config = dict(
    n_head=11,
    head_dim=64,
    d_mlp=2112,
    vocab_size=8192,
    norm_place='pre',
    init='normal',
    doc_mask=True,
    dataset='wikipedia_en',
)
MLP neurons of a small language model. Each row is named by its layer, matrix (up: input weights) and neuron, and shows model dimensions 64-159. Each number is 128 + 24 x the weight over its row's rms, rounded and kept within 0 to 255. Numbers have three digits each.
After each neuron's rows, "fires on" lists the tokens most often at its 100 highest values on Wikipedia text that the model never trained on. A number after a token or word is its count.

L4.up1136:152152114168152149118117162117120178133152088119106087133147159119129116122135151099100116143115104110109131095108112111125110129147129164120125150169109115139137156134081100136140129125129131172115131121122134123128124121075128090134129128118108164123111158114122153109125086110128151157
fires on: " La" 19, "/" 15, "La" 8, " in" 8, "." 6, " N" 5

L4.up1788:153154144120151094177113114127139116136153174150091129120129113152179146122128155078127122120128113124097110129101160140150126118138127154122130137086131173136131121127122099113155120103140128169080139076141105188143102085105158092110145120088152126105144129142101150168082098097149153153
fires on: "'" 39, "B" 7, "c" 7, " League" 5, " footballer" 5

L4.up388:141130089106156137171141156121139149141122096168128094110132126120167145107122159134138121131101119122160117111111110144141136105129134181131122120173118119124148098119130092165134145110163117136121155157160196129122102129133136127148168144128127191150095175124106129103126133128134127116
fires on: "–" 21, "-" 20, "1" 9, "_" 7, "yl" 6

L4.up1838:143144094105118130133098157123099120090117122087139112151111108126113140122120111098093144168140095157139153145159124148116127119139108171120105126120130143127115126118095118103129172145140155173097127130150126147107149098131138074120116136120139130128113074110148114133141086094114142140
fires on: "5" 19, "th" 15, " of" 8, "0" 8, " four" 7, " two" 7

L4.up331:145138130126128170118133128174135066175120147162142119163110154098094142122120119180142122123136087094130123138122116140138148139128145102101072119123120133141140122095154098129175087113126176084126086165165126096170088066149145131148149146138114121138129134129070070142124136111133131119
fires on: " |" 19, " well" 11, "we" 7, "he" 6, " de" 6, "e" 5

L4.up326:125127131111158158126144126117188097135167110165141122135120103144111137101135172178089096125160146128149115135086105158134085077109150136143127179160135121120110138138111127148127126120132156132113160138123161101126140104090180091130146108130132142121101116145171100129158128125138162145
fires on: "s" 24, "8" 15, "0" 8, "'" 7, "5" 7

L4.up1253:119116160106133150141160117136120133089071120137112174141111109120146077154142099140074118068163134128136142128104167126127147147108101139102165114121107097144153103112105094130112105077128162130148166197111197089116075117124136136108136138170145100128188134097131143127109171123134157140
fires on: " to" 14, "te" 13, " No" 7, " vote" 6, " I" 6, "ice" 5

L4.up1608:136117131154158154108133160113116172146160138141079141123114139131133117114090117096124109137121138128114173089121053164163133113166133108124080183098141140162094172120117120126147144116110113138134117143141130144126127107078128148176144149188138139115113115096095102112127090110118146160
fires on: " |" 81, " in" 5, "." 5, "o" 4

L4.up752:130140126118098129136092125153194179077080087142130114160138112117114138129176131164121135128118110126065078142098103118145158118175105163131142111132122132132149101138142145140130107108115113072119124140146148109146113101115136093131094137119127143105173159150099145094103179133131131129
fires on: "1" 36, "2" 30, "7" 5, "0" 4

L4.up1711:147144119164145160137139157179129138079134119151134150163133110112168173162132121141075135122129157130144141120094164174125147149149072136135149131095109125123131098087165104116129103098165175104105101119129103184162161136113115112158130135126124136106139146134128122121125146155123114154
fires on: "2" 37, " after" 7, " After" 6, " won" 5, "6" 5, "1" 5

L4.up1460:128116128144123163118148121117131105102138104105167132143116127136148160095154108114152110110102114088077137099174120165155128108127129146122128178137116123122118136129133159119159155087144107161151111100105161153129179111134123098138139136165137094132125139119102142150160132140116115188
fires on: " its" 18, "'" 17, " her" 17, " their" 13, " Her" 12, "ir" 7

L4.up1831:173125122128162128125124098171158094161106168144138108136123132114090136106130130075121120069066087115108127150134143165155048174125095128141096157111077159110096116108141128088134142142147140113148108133119111136127140134137130133188161160144071138158114133118101121134103137119093185133
fires on: "4" 22, "op" 13, "3" 12, "ent" 11, " on" 5, "c" 5

L4.up1341:135120140153116115137095100102125123161142186155129184115122076118222115159161102136153148172130137109162125115092131180146092080158139135132117132107132126137118088135120139125136116138142138106190164175127181147114124133133110097152108109138111126140129154125135130150128093094145160138
fires on: ":" 23, " was" 14, "W" 6, " /" 5, " were" 4

L4.up1251:123138128112087098125149115159099106129126124120108139144120115126117147124122135046127130138148123117137111178129147134118136119131166168136117104101078114131126190149125115109139148096132127125056107123100148164144157162132124092137149086105117154129094120116130105125127108084120119115
fires on: " p" 15, " a" 14, "f" 13, " f" 11, " F" 7, " " 4

L4.up794:148144108144129124137088078130139113148112130117115145155120160121174116138126088103092120115142071119161091107150106143132097098136135158119112145122173103136119129167134097114164111134158125142129146120132136105150125105136120160145125145135094142123100106119104117149105144147110088123
fires on: " |" 26, ":" 13, "el" 6, "|" 5, "-" 5, "cl" 4

L4.up975:144131089115130140131137159104133114153113128163093149113140126079134176161131150107086147140111150136120131160114160125146151104095137123104120191153115143179125139149136111132129105158092171132098114152115166129144086133131124145161102124127164136125133168126142179171142123080151137130
fires on: " (" 19, "===" 15, " ===" 9, "==" 9, "====" 5, " ==" 5

L4.up489:123103112133161126134147121096133107121100101124125153106110095105093139133135130167107133099128150142140148101108124129160135070186066182135144167156098131108125115092128136162142126143100101116064152185138129137148087089134153102156160129146113135104177138134161097180132146110128122117
fires on: "s" 46, " which" 7, " that" 4

L4.up1593:142130133136125140144086109123151131069108116139140142084132138126100119164145123136141125083141114110145137142135128105138106164106153107141093176128091135133121117125166129085115102170139141101128097113103112151123123103118184110190163188137129129177103106153133125114156154137148150135
fires on: "es" 20, " ==" 13, "ba" 9, "s" 8, "us" 6, " Is" 5

L4.up1157:107155128102108126140116104098148091161110124128085156104143081162096148122165163138160096147132133129109119151131169151115121075149130145110130155122095166148138073163162137103146104160108107142131127123095116097147130062134150101124142117143115155131127122116113136092160138123131143108
fires on: "-" 28, "." 25, "s" 8, " of" 4, " to" 4

L4.up380:149159082125158120124124113118193127162137144126093146130145113145112140107142151145141100106120113150143149136067115131126152068148121130121136146199141148119082127148118090147131116123138159107100139138108139148164106152140122111153119144128135121112106179123095129100112103146138104113
fires on: "==" 22, " can" 9, "===" 8, " in" 7, " with" 5, " may" 5

L4.up918:124150145156137146171135131123084138098079117129126124110123115159121140143115183113133112160137145143109169109114139117116129149168124150127113147158104116102105097072098130128142102171098129115068139120099139138164151124086153117154144097121107133142063135107103079127166152144117092141
fires on: "," 21, "'" 9, " in" 6, " To" 6, ":" 5, " For" 5

L4.up1981:129140141125131128167149176143068126137120127140118120142105171115146124105146102106136090148111107127097099168112151110113128097119127105146096142128129124150134128084117098120091165135125154137105139199146119117173133130093154070148128156179134146133117110109091126189133131105121153121
fires on: "s" 27, "S" 14, " Ex" 7, " ex" 7, " back" 5, " short" 5

L4.up93:126135128138122153142065132146163154072130086136142162131126094136113117117127114142124133136113109138145135094109150145161137167116122129158101147140164104132138131132122128114099111135088157122131145133093155102136097140118105121131158153131136090172127114121093106153139159125129106178
fires on: "s" 21, " year" 9, "'" 7, "es" 5, "ion" 4, "6" 4

L4.up125:134171117136172127077139115114127139116142123104131178121104120096139159132164145118151134115167141128128163092106142138114075120140107151089112120131099158109110118119147134139154139141096099094125146094162171118132115156134142139160142140113141170069173124102078101147093156125119102124
fires on: " also" 39, "s" 6, " all" 6, "-" 5, "mus" 4, "id" 4

L4.up1782:130130126155082150149127117104126128103137095127108107100153110144113153138108137152143134088144130143107112082074153139100094128128103114126134112128123160133103143103126078121131135144100109163146177136124116138191097115105169112139121120157092155130108128134101101134128117145083107118
fires on: " No" 29, " Po" 14, " in" 7, " first" 7, " of" 5, "mo" 4

L4.up1530:138131101138145152125121131088165143104135154153142077115126120098107159139100106059108089100146114080085152098157151144123141118133166171113148105141110139149152115098125080117152141100134157150172142176125105119147123105124150126130140150124134096156144147102136152112146145135094159139
fires on: "\n" 29, " of" 17, " one" 8, " on" 7, ":" 4

L4.up1874:155175117120134084101140128154105105110104128137114151138123125105174129175097138109145113141118119131119111124117144133140111116145158131114144163168139094166148138104132138067149161111139143138081105144162119100156127162065140116123128093152160123128193149140115122175116123120150146156
fires on: " Party" 20, "R" 15, " League" 13, "B" 8

L4.up1652:131146173106135143138154144130122130151132144123160100143133086138139132128154117105137136139122139107128171136165115139104141117111136145146144142155146094141149119095145145187160103131112129077158121169173156113124161070098121175109196117131112105141150121141077147140149124119115102130
fires on: "1" 22, "2" 16, "6" 8, "9" 6

L4.up1000:126106092153172141185133119129146135126130102180145108146129088095112105171131146136141133121158135131126160151097122137131078099104103101101163091124149175136140091147090136144115125110131129180122097114127138145098147139126149113152101105115139167133125139128163168141112105152145142133
fires on: " |" 29, "lin" 7, ")" 7, "ron" 7, " " 5, " of" 5

L4.up1916:119161162119123118138152101131107121112118134157100088092183122161133106119167111163106067132147143095106107120108127125131129117120116175169101124122098179103128069083142157111126134138129169126140133135106163133186079082131123113141113154167127119179129140147111130140155180128132154116
fires on: "s" 20, " on" 12, ":" 10, " in" 10, "2" 10, "-" 8

L4.up1550:155153132144130126135121136139095113128146186116127142160110160109079171122121099153106099120126137113106109122159180122185110084150156107133111123150130168147124139139134099137155135151115127126150171090151122123127103156112139120148165189138137095111162127115113125136129172102087183149
fires on: "e" 18, "2" 10, "7" 9, "c" 8, "4" 7, "6" 7

L4.up1518:127164086131129101220166134116156128120148136114110098139099093091204120121139145095134179119142119119105146143137118181141149094199086144152106122143121145145122155111163148111127128153087160137119128128127107145116149156122116145139115115160132139141125167078135190118099135121157118138
fires on: " " 39, "-" 10, " |" 7, "s" 5, "6" 5, "0" 5

L4.up1687:131068134131122152130137117161102115100139148128135082123107136144164140131112123131133111121167119098130136145085084127143135141152163150080112145106145105127136176111142093134187129166124142094106182119147096115135127121121152095138147162132140163105133152130114140106096123127141126083
fires on: " " 48, "-" 9, " (" 5

L4.up139:153160127117157133122150099158089137103126116137135128137161089125137129104135150118126092131143128134155114112131127178116095133138134107145133089139098185132142133150139080073138135074164089135124168115152129116137036118132100103106114145117149135117086140132156099145151154123127130108
fires on: "-" 39, "–" 26, " of" 8, "/" 6, " " 5, "li" 5

L4.up536:136132110115139059133169148084093115150121063118098165150121125081127132140113126136151104114137115141123160153137140129133127120110122160171123166151112084135130113133114146143123167117125162142130128082157098139121123115119132113150163139085119122103091103126119140088138130092131104158
fires on: "9" 42, "G" 11, "P" 9, "'" 7, "ci" 5, "D" 4

L4.up1914:141134138142087128175149141146144113078118108090127140148137129116105114190135120098137122123141119108106125142102144110129117138096127071110099167111154087133134101130108159124152126152128145154109114090135131155128157147045115153179142140112102126135164139126138155135152132116162110153
fires on: " |" 28, " League" 13, " number" 11, "0" 9, "9" 7

L4.up793:157165142126163140083141098159101124134141092142109127147118124137124119106151130113119076132169154150140167124121107151142160123134097136125125168130131099132089107117103148127098132132064145118145170114161138138156154130173131133160162122133109160124102100093133133079091136169085111129
fires on: "se" 28, " Di" 10, " di" 7, "si" 5, "ir" 5, "mi" 4

L4.up1698:118136132136127120151095081094111109128113159159098163133124123173176125131131108126129090105133094129120162118116129179115066118099119098098106117129119132128138080153152140127120131124130098167095170126102165087067147117120104161133161141144115131122110102112117145158138101105163166161
fires on: "," 32, " of" 11, ":" 4, " years" 4

L4.up774:115109098144095181113150154150176150071097145124070143124108148124102114106109080167119171114138125120117125161135112167150088149178138103146120187118113106162139119116098128132150156109136122123092151117120118130133137125095126151133137160162103082153145091095139149121100150153117146131
fires on: " as" 32, " |" 24, " in" 8

L4.up1295:165118120140133108144123103132154154134165153127190110168108142184113185132119129066103117135116134083078149107140089161132117137151108141132139162121105120139126138155115149156129087119134094127118120077145080132142134080100164135147135110133174142112122110145155137090104131136144119109
fires on: "p" 35, "." 35, " |" 5

L4.up910:136099116175110100139124118161123157097117166118185134168131057125153137127131124123096145099117128135101155128148099140111147160131101120147128126130094117120125137156119165144116123145104143156130082126171131146127133101117114088176156142123111123098148106134113132148128150111134138145
fires on: "," 24, " |" 17, " (" 9, " " 8, ";" 6, " based" 5

L4.up1953:156123107172136116112153071135077115103113141105115177158118134137173100158114112148151117093113097096169178131099130148132124143127109125120108144133095126095136128118115086085104139150123122104126135129159166089155110165153175096129091100167140135115169181142138154163134119107134153114
fires on: "-" 27, "0" 15, "A" 8, " and" 6, " Me" 5

L4.up232:144150127148110117132120095088120141128118123075108124149121113146087136122095140123129154087137111139124200179123141117122139154145082152074137133173127136145073101161124108131136127169090133143116159172085170089154103143116154121168088125120102170086148170066129155117118105112121149120
fires on: "===" 20, " Wi" 10, "wi" 8, "gra" 8, " ===" 6, "pi" 6

L4.up91:153144169120134130140130145101097128101147182106132108130097134121182112159141145102059078133115105134101167139130120143108104076107140173100085132155122126116105107146101125111178142154174126130093133152118090144100156135111182097147192122158135158133102135165141164139134118131124133128
fires on: " " 83, " (" 6, "," 5, "\n" 4

L4.up754:153142099122166115145127149114149144154095124120086111135130105144176164142177122160113142166140130083134103124096130160137114127127145102155151114101095117175137124148099121121164117127154111127080092099136146166114167135127099149159111139120144130138089127139139132126109136107157100106
fires on: "==" 29, ":" 14, " |" 9, " on" 8

L4.up852:174124125150147136121134081116126099134125143120118080161155130154157142147108133141121079132131122082140087108130137149132119110146163184137090126137106171102125127104159134111128161136149114128131172102138187102147077115102173136141129106095114132124130158150117123137149122109123154158
fires on: " " 28, "2" 22, "1" 18, "′" 7, "8" 4, "-" 4

L4.up928:130110197101180158124089145127130140148137151099129107151130142192124105133140111110112125134137130124124160129113108146120105133178120138104092163114110128145129146142086163150160178153116132122113134086130126068134152106161140128136175090113117136152142112108111142116135098092130150120
fires on: " to" 19, " the" 16, "ly" 6, "==" 6, " first" 4

L4.up185:194119156143101172130120076073084081127133169116158157173121114161148140154113162106155114077109143065122140130104158134179130126110090113136119147099127139126130152137097132143146125096168091104170098160116121104108142156112134094114151125128123114126134122139124103120098152120093155113
fires on: "." 41, "ul" 10, "un" 9, "uc" 8, "re" 6, "qu" 4

L4.up143:140109161147128176114167119192118109129099147111120111133120108092118135153122121138108104113166125155146138088081090141125158092147117161102128141147156163147098131131155134108149109101120104114154191122107148122128135119146137130123112128135112107134134093124135156104129095110100178134
fires on: " of" 19, ":" 12, " and" 11, " named" 8, "on" 5, "=" 5

L4.up1405:127114171125116162122149084122105139113102118120163152192126149141155112114185088100156109142096115116069117127108124118144180113137115091140148144128133124117136134108112143124107137116123182113109193112133137107134173091147129134112092154123156154159139096107138114158153095120108122130
fires on: "t" 15, ":" 11, " of" 10, " D" 9, "h" 7, "che" 5

L4.up1223:179123099159148088135116130148128149135116118128083100131124112164135093132107148117128111159135101106150111155126126131128148121079088143139147116141101125114126104157101151109129127146141140077146104129106109148134125133128142086115138134142134134153112126131135132155105118120159125120
fires on: "8" 12, "7" 11, "9" 11, " for" 10, " —" 10, " in" 9

L4.up1812:112136126096099139138114149132118113190128088117138126156122119105147114090117097123095109111126119138122128159090170112146114104111120174102092132109115117128174122136159112089149128152114111161094131158159101087110115083128138066156134116148107138094138121132135154120182137128133146129
fires on: "0" 31, " of" 9, "gen" 4, " most" 4, "log" 4

L4.up1583:143150137131134154082166145118159115120153110153106098139169115149143128117125134068096159116155134093155139131109112140147075105119147132157113123114163172127122160112100166106147120093144119130049119140163105154170102109110152090169115115161137155143113151112158116114118144103112130192
fires on: "–" 30, " |" 9, ";" 9, "−" 7, "|" 6

L4.up1176:139128150126124133154162109183112107122136095161103108150151080109134149101138103167136083122096154134094106121117153147098113170137141104119083163089166143148099145122138171125154110119143143129153123139130118118140124120127109150148162129147143137188133124142094117139161129133186122081
fires on: "-" 28, " |" 18, ";" 6, " de" 4

L4.up189:107137129081145147179137092169110094136118084155124122129138107153127105164105076157172164156146090131127200159134117130129136129115131091136112100138103099100134128094104089129110142150128192138145137141120137150167140147089154122174087144146132169124149160137115132112206103103103120089
fires on: "8" 16, "0" 12, "9" 9, " European" 7, "en" 6

L4.up522:146130118092113148160115133086144126120133158138119128153157140144155141102152151141079113149146155135093070141096167166137116116135111138147104150170123143157112103138127135150146122111189088173131162086130107121108164133116118094121157140133082143117091098123104091124147123138104142144
fires on: " during" 19, "ing" 16, " from" 14, " c" 10, " to" 9, " since" 6

L4.up1415:123097152149093145166135144111132128165146118146116102120112111089127108167146096083116103153153132193083142137095124146114154099168117164152112110164124079123117130141162102104126082155132133107124171100115170126125101113155104146102116094129122126151139146122111154128118111141126194118
fires on: " of" 23, " and" 8, "ur" 7, "ing" 7, " management" 5, "b" 4

L4.up612:129117103130132102104125142139154107132145145098133133123115130153118114102146113144133077100114134108113109130129126105111118131152098112142110156119093118126138150142128136156144103113098097120103133147131137135148134078122121141123170130160095113124125077120109117096153133122080121112
fires on: " in" 17, "s" 15, " to" 12, " as" 8, " than" 5, " more" 5

L4.up290:141161130147151137136129176160156110130093112138139124095122126139150151072107138136131145118129092111130122089120147142133092120174135155090130114107145133161079182099114134148093176185107194091129173120058139133138124127111135118128129127136133100190150140105074137142112099124136111117
fires on: " as" 22, "ly" 14, " |" 12, " under" 8, "era" 6

L4.up297:141177119128167165107142162123129138113115138133104134131100120152139154125112109125091106112113133134136144128125090156114131104157055152155123116170115143127144139135139133117103172124082056105125150133174113180109102111115165103127178142175078160095092056111142124128148112116103109092
fires on: " by" 23, "p" 21, "ri" 15, "s" 7, "ly" 7, "li" 6

L4.up106:149159154155147111098114120086100127132177103124177137169134122114179141123097118140153136091128136099125165126122113173147092126110101088155146127130093146137093169105114139095138167126145109139136153094149139154136110118109123094139126173154123129104108103173110085184160131113115111162
fires on: " at" 35, " in" 10, " near" 5, " of" 4

L4.up1102:141121126134102145097106104120094112122133133095111086119129126149133140147151133136096150110141135078108118147123108178162143129123125160114111139125098133161152140110103150108165150140102126130126144139120143103141130134108154136100158153173141142131141168131106115124086136144093137150
fires on: " (" 40, "." 8, " of" 7, " number" 4, "L" 4

L4.up353:177112180104110117164139147078142100115104127119092151110127086128131137152170092106169099115110123132106144134134149133179125071089153175128156105144130149162084120114134130138151134112129139131145159111126111110107131151140128152154132112095144117060126103126144089151185168125114155159
fires on: "'" 36, "on" 9, "path" 5

L4.up1237:137148105144163168150134153157171114152129120144100124154147145158147099106115121140178148110105123130106111153114133123163122131135076117146118117125078075140118117105111105167124144123099170124150142116124134110087139142123122111154095089118143109119136176116129139126126097064147087127
fires on: "0" 56, " Pa" 7, "ra" 7, "ma" 5, " |" 4

L4.up2040:147171138138146107115106119107125134122129145113140145116128158090092144169111134103150087141111088115126097127121115143158123112158128144121113136139113167147125136157122158100132172136113132134083140149157154184159104162130131144101122130135125174106112111147129120155098126105103167162
fires on: "s" 20, " m" 18, "'" 8, "0" 7, " mm" 6, "l" 6

L4.up1927:145119081119135182129121098196129148111126150167118121145159143125142111119150124114088127105127136126136142170110137164155091102082095126135144151102107147158139111143110162076115138150088107155138172188107177103099121103119104135116108132142106106113155129137114135122139131096091106131
fires on: " |" 26, " of" 17, "|" 13, "s" 8, " →" 4

L4.up1230:166175054125131120104093117144126103121127136119197145131103098122143105145144111115163122122169141129110131126122143166164112117116131162125156151146086145125075099135123109104080159113122162157134135150141174093095109146130107139156153124117130146102120109107101111100098123091148180141
fires on: " in" 32, "'" 9, "s" 8, "ur" 6, "," 6, "jo" 5

L4.up491:120109092121142130117091137145115118145110114157151129123114129139154098133107122123143117119079113118158129111134158109133122141115140156081095117154124122179077134110129130130123123142107161127097123141093124110152114139111131119187131096158117135086098136152094122128110119115147127116
fires on: " to" 39, " for" 15, "===" 13

L4.up778:136156139157152145139136118121143164090052148155130125122126111148102131121098147150151119100143140158142102145137167129144109083120127128103122125175101137147095090133147141125130116118125106126139150168137124113124098114124117102195186101143116180088092117113093120129119153127156123105
fires on: " per" 16, " as" 13, " said" 12, " saying" 8, " that" 8

L4.up1267:132098112127128085095093132108097101140105105117109123152154094111150122129174113143125142144127078122148136116128114131120072100110129131099121138130160154132110139131152127121143086140113155156154141157130142131136104095107101122160089184131150182103099145144126130155150102127141108115
fires on: ":" 46, " of" 30, "-" 8, " –" 6

L4.up1195:161174155152107130121129116148085116156148148132154111107116143129158150152130138162117110111160100096117103144129125164103144066126077144099130136086118094122143140150120128130095148138145098136131133135130117158123109168192109112138124126172120155126179122118160124100100155115145124088
fires on: " bond" 26, " O" 7, " (" 7, "O" 6, "á" 5, "age" 5

L4.up576:144144069173139127115128117160125130138148123115098133141097129129146128138117122128123108157149103119109120158138076168139128150110121105116108113155143157121140154096069145113126131124137127142098138124138140133137094129116145136138142157121110115166086125111123070098149114116111091113
fires on: "y" 38, " in" 15, "o" 7, ":" 6, " Hot" 5, " on" 5

L4.up767:155131121135124151142121076158120060124156098143125132123126089123140134080152137132111122129117119148137147102083138131107101157152087158132171172156101109104117113140110095154122064141121127155113112136137102139112092124138127131143121155109076100114147145167136092136152122139119139118
fires on: "1" 30, "-" 19, " With" 7, "2" 7, " of" 5

L4.up647:150132101144097053124140152118133139144099110105124128141121119114152132198113137148149115186126125139143126111100108145135108106146102133124098149095139123117126187137124099150127118115142116121101119110097104173128094139123159121116136178120091134126112177106128127108125106101140114138
fires on: "9" 31, "8" 10, " for" 8, "ci" 6, "7" 4, "6" 4

L4.up960:130112090172116145081162072112102149107145128087179120137111144129126150155104155127131087105101113080131116124096135132109148122160110112132142159150070133100152141068096117172092175127161106163147173111137128168114112138106150169124125156166105150125076160134177118112164144066107114110
fires on: "'" 39, "va" 18, "," 7, " House" 7, "3" 4

L4.up908:137122177162135130136119089172126096124130133141133144140131104094154134074160117170125151074137089130115135185119153174119138099168134121125144145111131168165116168107149088131123129107154102105132108155161088122121133147113132155146180147149116123137117143100089149086169187118162126129
fires on: " −" 29, " (−" 19, "^{" 4, " at" 4, " " 4

L4.up314:124145117115138162144148129125142105135129106205088136095096157094119114093162146150148115155119099106121107123129077141141101122124099096092108178116105113125128167099147105110127172112129153124129149143122127170155077116154181059144154095119128101132112129090104108121158114093075111146
fires on: "s" 24, "'" 11, " to" 6, "ity" 5, " chart" 4, " in" 4

L4.up1808:135135119152137115176157114108143116105105114116139101127127104136164167131118148132122123086123119073100110151135121131113113095156153116158124119102144163135098141166135164128136162163119104145113126159083124138145119134103128130129123097129115121128113124131095099067167115081120112143
fires on: "," 26, " the" 14, " f" 10, " " 9, "-" 8

L4.up431:125157102129124134187131139123103151145090136125162117174135163117076156090148078154109144087131123115114156111134158140118127078146133190114132118129107080134139105099107124109122124112123189140142136120130103089110167113144104123162148162101133122112143129120162144136103101133115118184
fires on: "\n" 30, " of" 20, "di" 11, "mit" 6, "8" 5

L4.up1517:128121155145133176113168167182089148119146111132193120142149138113149109114115139114098117144144092126086165118111126169113120138130107138137099133157054147125125133104159113033121107122138171151107139150147153157155114099123109155116117097160102130175082097135122149126103100083065127111
fires on: "2" 28, "3" 26, "ac" 6, "et" 5, " |" 5

L4.up1296:139188147152128129156115144154139119125145115107116099165119114129138127087119135086138110128176073120150142140144153153128124105138154158102142155108140102070115160087134150149136167112101060141116167089130135132165108100115143145106167155179116134155121127093163110111145155114105093166
fires on: "y" 14, "er" 11, " Mar" 7, "Mar" 7, "al" 7, "har" 6

L4.up1191:131143131102124122131135154097149125162112142113164108132126144131186152154130131111128121165157156154110130102134139134159166091121103137116081163093126096153146106131144105153149086141139154165116167153156118154094211144121115085107107145119152132140103134102148123111135148121106144151
fires on: " |" 22, " A" 17, ":" 12, "." 9, " Ba" 6, "–" 4

L4.up602:126104122149130090136166111164148112084145116099159119109142116129135137122126137122144066105118100115101123131134123176126053121153090142127109127128144151140107149120172078122166136096088147132135079167186134157126120071118122073153152147142128129109130139128092140148156146117083126132
fires on: " its" 28, " his" 11, " their" 9, " and" 8, " the" 7, " an" 6

L4.up1131:141139148116134090176113125097117122132110125123088147109144106118108139139151102129153154122106143183111127109086103129133117104108152138167124185126106100101158106142143118092130088103120090112162137162097155128156075104133166129104118151139139121112126151111137138174133116114137170134
fires on: "N" 19, "S" 15, "-" 11, " of" 10, "R" 10, " to" 5

L4.up633:126089165114153139117158126104161151157142121087145135113114106152118118137145092086120143112122108117103132162124139146101127110181123136140111140151110143148139131073134122115109152085138147099110125131159146162140115097127137113125169091093114142134152117112152124177115097110117165110
fires on: " to" 35, "s" 7, " that" 6, "ly" 4, " also" 4, "ation" 4

L4.up258:149139137144149100120158102155147160115161156226134139104083177150157118100117126115099123133140089142104164132101120167137104075113142184141106171117170160120118122177126122129132152165167125136123088127170125147120148133128111088156164108207125112190107104146148139113164167100149118120
fires on: " " 78, " of" 5, ";" 4

L4.up2099:149125153131166110142145131129106113106089171151154147134141126157130107152095144106125114111120071122123181134133134108111131107152151158113104151167139073130124097144125142137134124138115145156121166136154126091111169084103119132105214156129121144137115144130135144154123154138124116120
fires on: "ber" 15, "9" 12, "6" 10, "1" 7, "4" 7, "ing" 6

L4.up1409:124096143124071175108067128171140116103097166099128098166156120165123084102150093121087115125119109130111154105123142148134094128143107121086095123147105129166122131111140153111103112149151129175077167128119146116109184108131138150151132087178144123165136045109146157136094140155099102125
fires on: " at" 24, " of" 19, " At" 10, "," 9, "t" 8

L4.up1133:129143110132102154142113136081116086129103088143126153104136098109162128120174141130105116159146146132126090109100137136161134109143150163129147166115149131126118095154128124139150152154151109141120103091140121079132122112126136136147120141149128158123106161117147110101145136131105102144
fires on: " it" 34, ":" 22, " on" 10, " him" 7, ";" 5, "M" 4

L4.up254:142135126133139128120139139136098175159046093139102087152167094147146168148151140149117105169139121165137115102088143118104108067103158130138153113133129165112144116139115118105148108119113133142147130129173155084160119136113154129127111118155107109078149120113133163111120152126103116173
fires on: "-" 46, " since" 11, "d" 9, " national" 6, "–" 6

L4.up641:135140115110128086143085106121101106111142159165122111136125132101169149116106098115125134123077128138104120145085109154117113154127134111124136118130146099134123152101159123142110087140127117163167108129126119142139112129142145138156158109170140097105147163134133145102112130123121128137
fires on: "==" 49, " ==" 30

L4.up1263:163196109127123137125143155131163152107125095159111102126143080118162111158111135141170099148123113166147136120160170131125106113148171159141129167151142158102153118104121150097123124132127150130091134158177116121159099182131121118132131149115139158124119148113152105098118143149096135115
fires on: "9" 43, "al" 38

L4.up147:126151142147159129130141114137152121105123118122136144129095150131143168166110167161150138124124111106090144091135182113144172118138115152114150112134121119109105147082142106102120102132110103098138132149120119107152171146113164109158121103169169168136101109112189138099151137131134140109
fires on: "s" 16, "'" 13, " of" 12, "pur" 5, " a" 5, "," 5

L4.up486:159141151166150110117110133141109089120150169158175108132120093130124121153142107120148104110159140148121156158119113140190120150147174112139106154143105124155109150140143109125155110096114136084149163139152120076122143121071132102115130084122119115122103147083073156121138113136141166078
fires on: " |" 17, "ur" 8, "rang" 8, "ed" 7, " sq" 7, "n" 7

L4.up843:144177136118131121157131106137145132110078097179155154127145102123139123080145130175090104123113149124112176124145133119159119146134105096117147145138115111092145119129134136112152151141115111135122138131081135161132132103126136092176144126109100133149121163146174108145154103137119101137
fires on: "'" 70

L4.up392:131127140124117126139140160199160151140082088132129125133098179166115136117163149154127130059159161142112130087147125125139125170129101126131148131111111150123093117159108137064142129092104171134104133139163132119099122141116141121138118126126155099118138114116131140110141142130147131069
fires on: "rum" 24, "V" 11, "8" 8, "5" 7, "6" 4, "4" 4

L4.up1166:147142114138109105121129126128103127084160108113141106133130100121172101112130119127115109163133107115140094097112105135129082127161149131123102132123120168107121170080086151116120111125151157112113150143139158137173123113125103063167137142146089175174127123154128124108142126145080138147
fires on: " on" 22, " in" 22, " \"" 10, "-" 9, "'" 9, " (" 5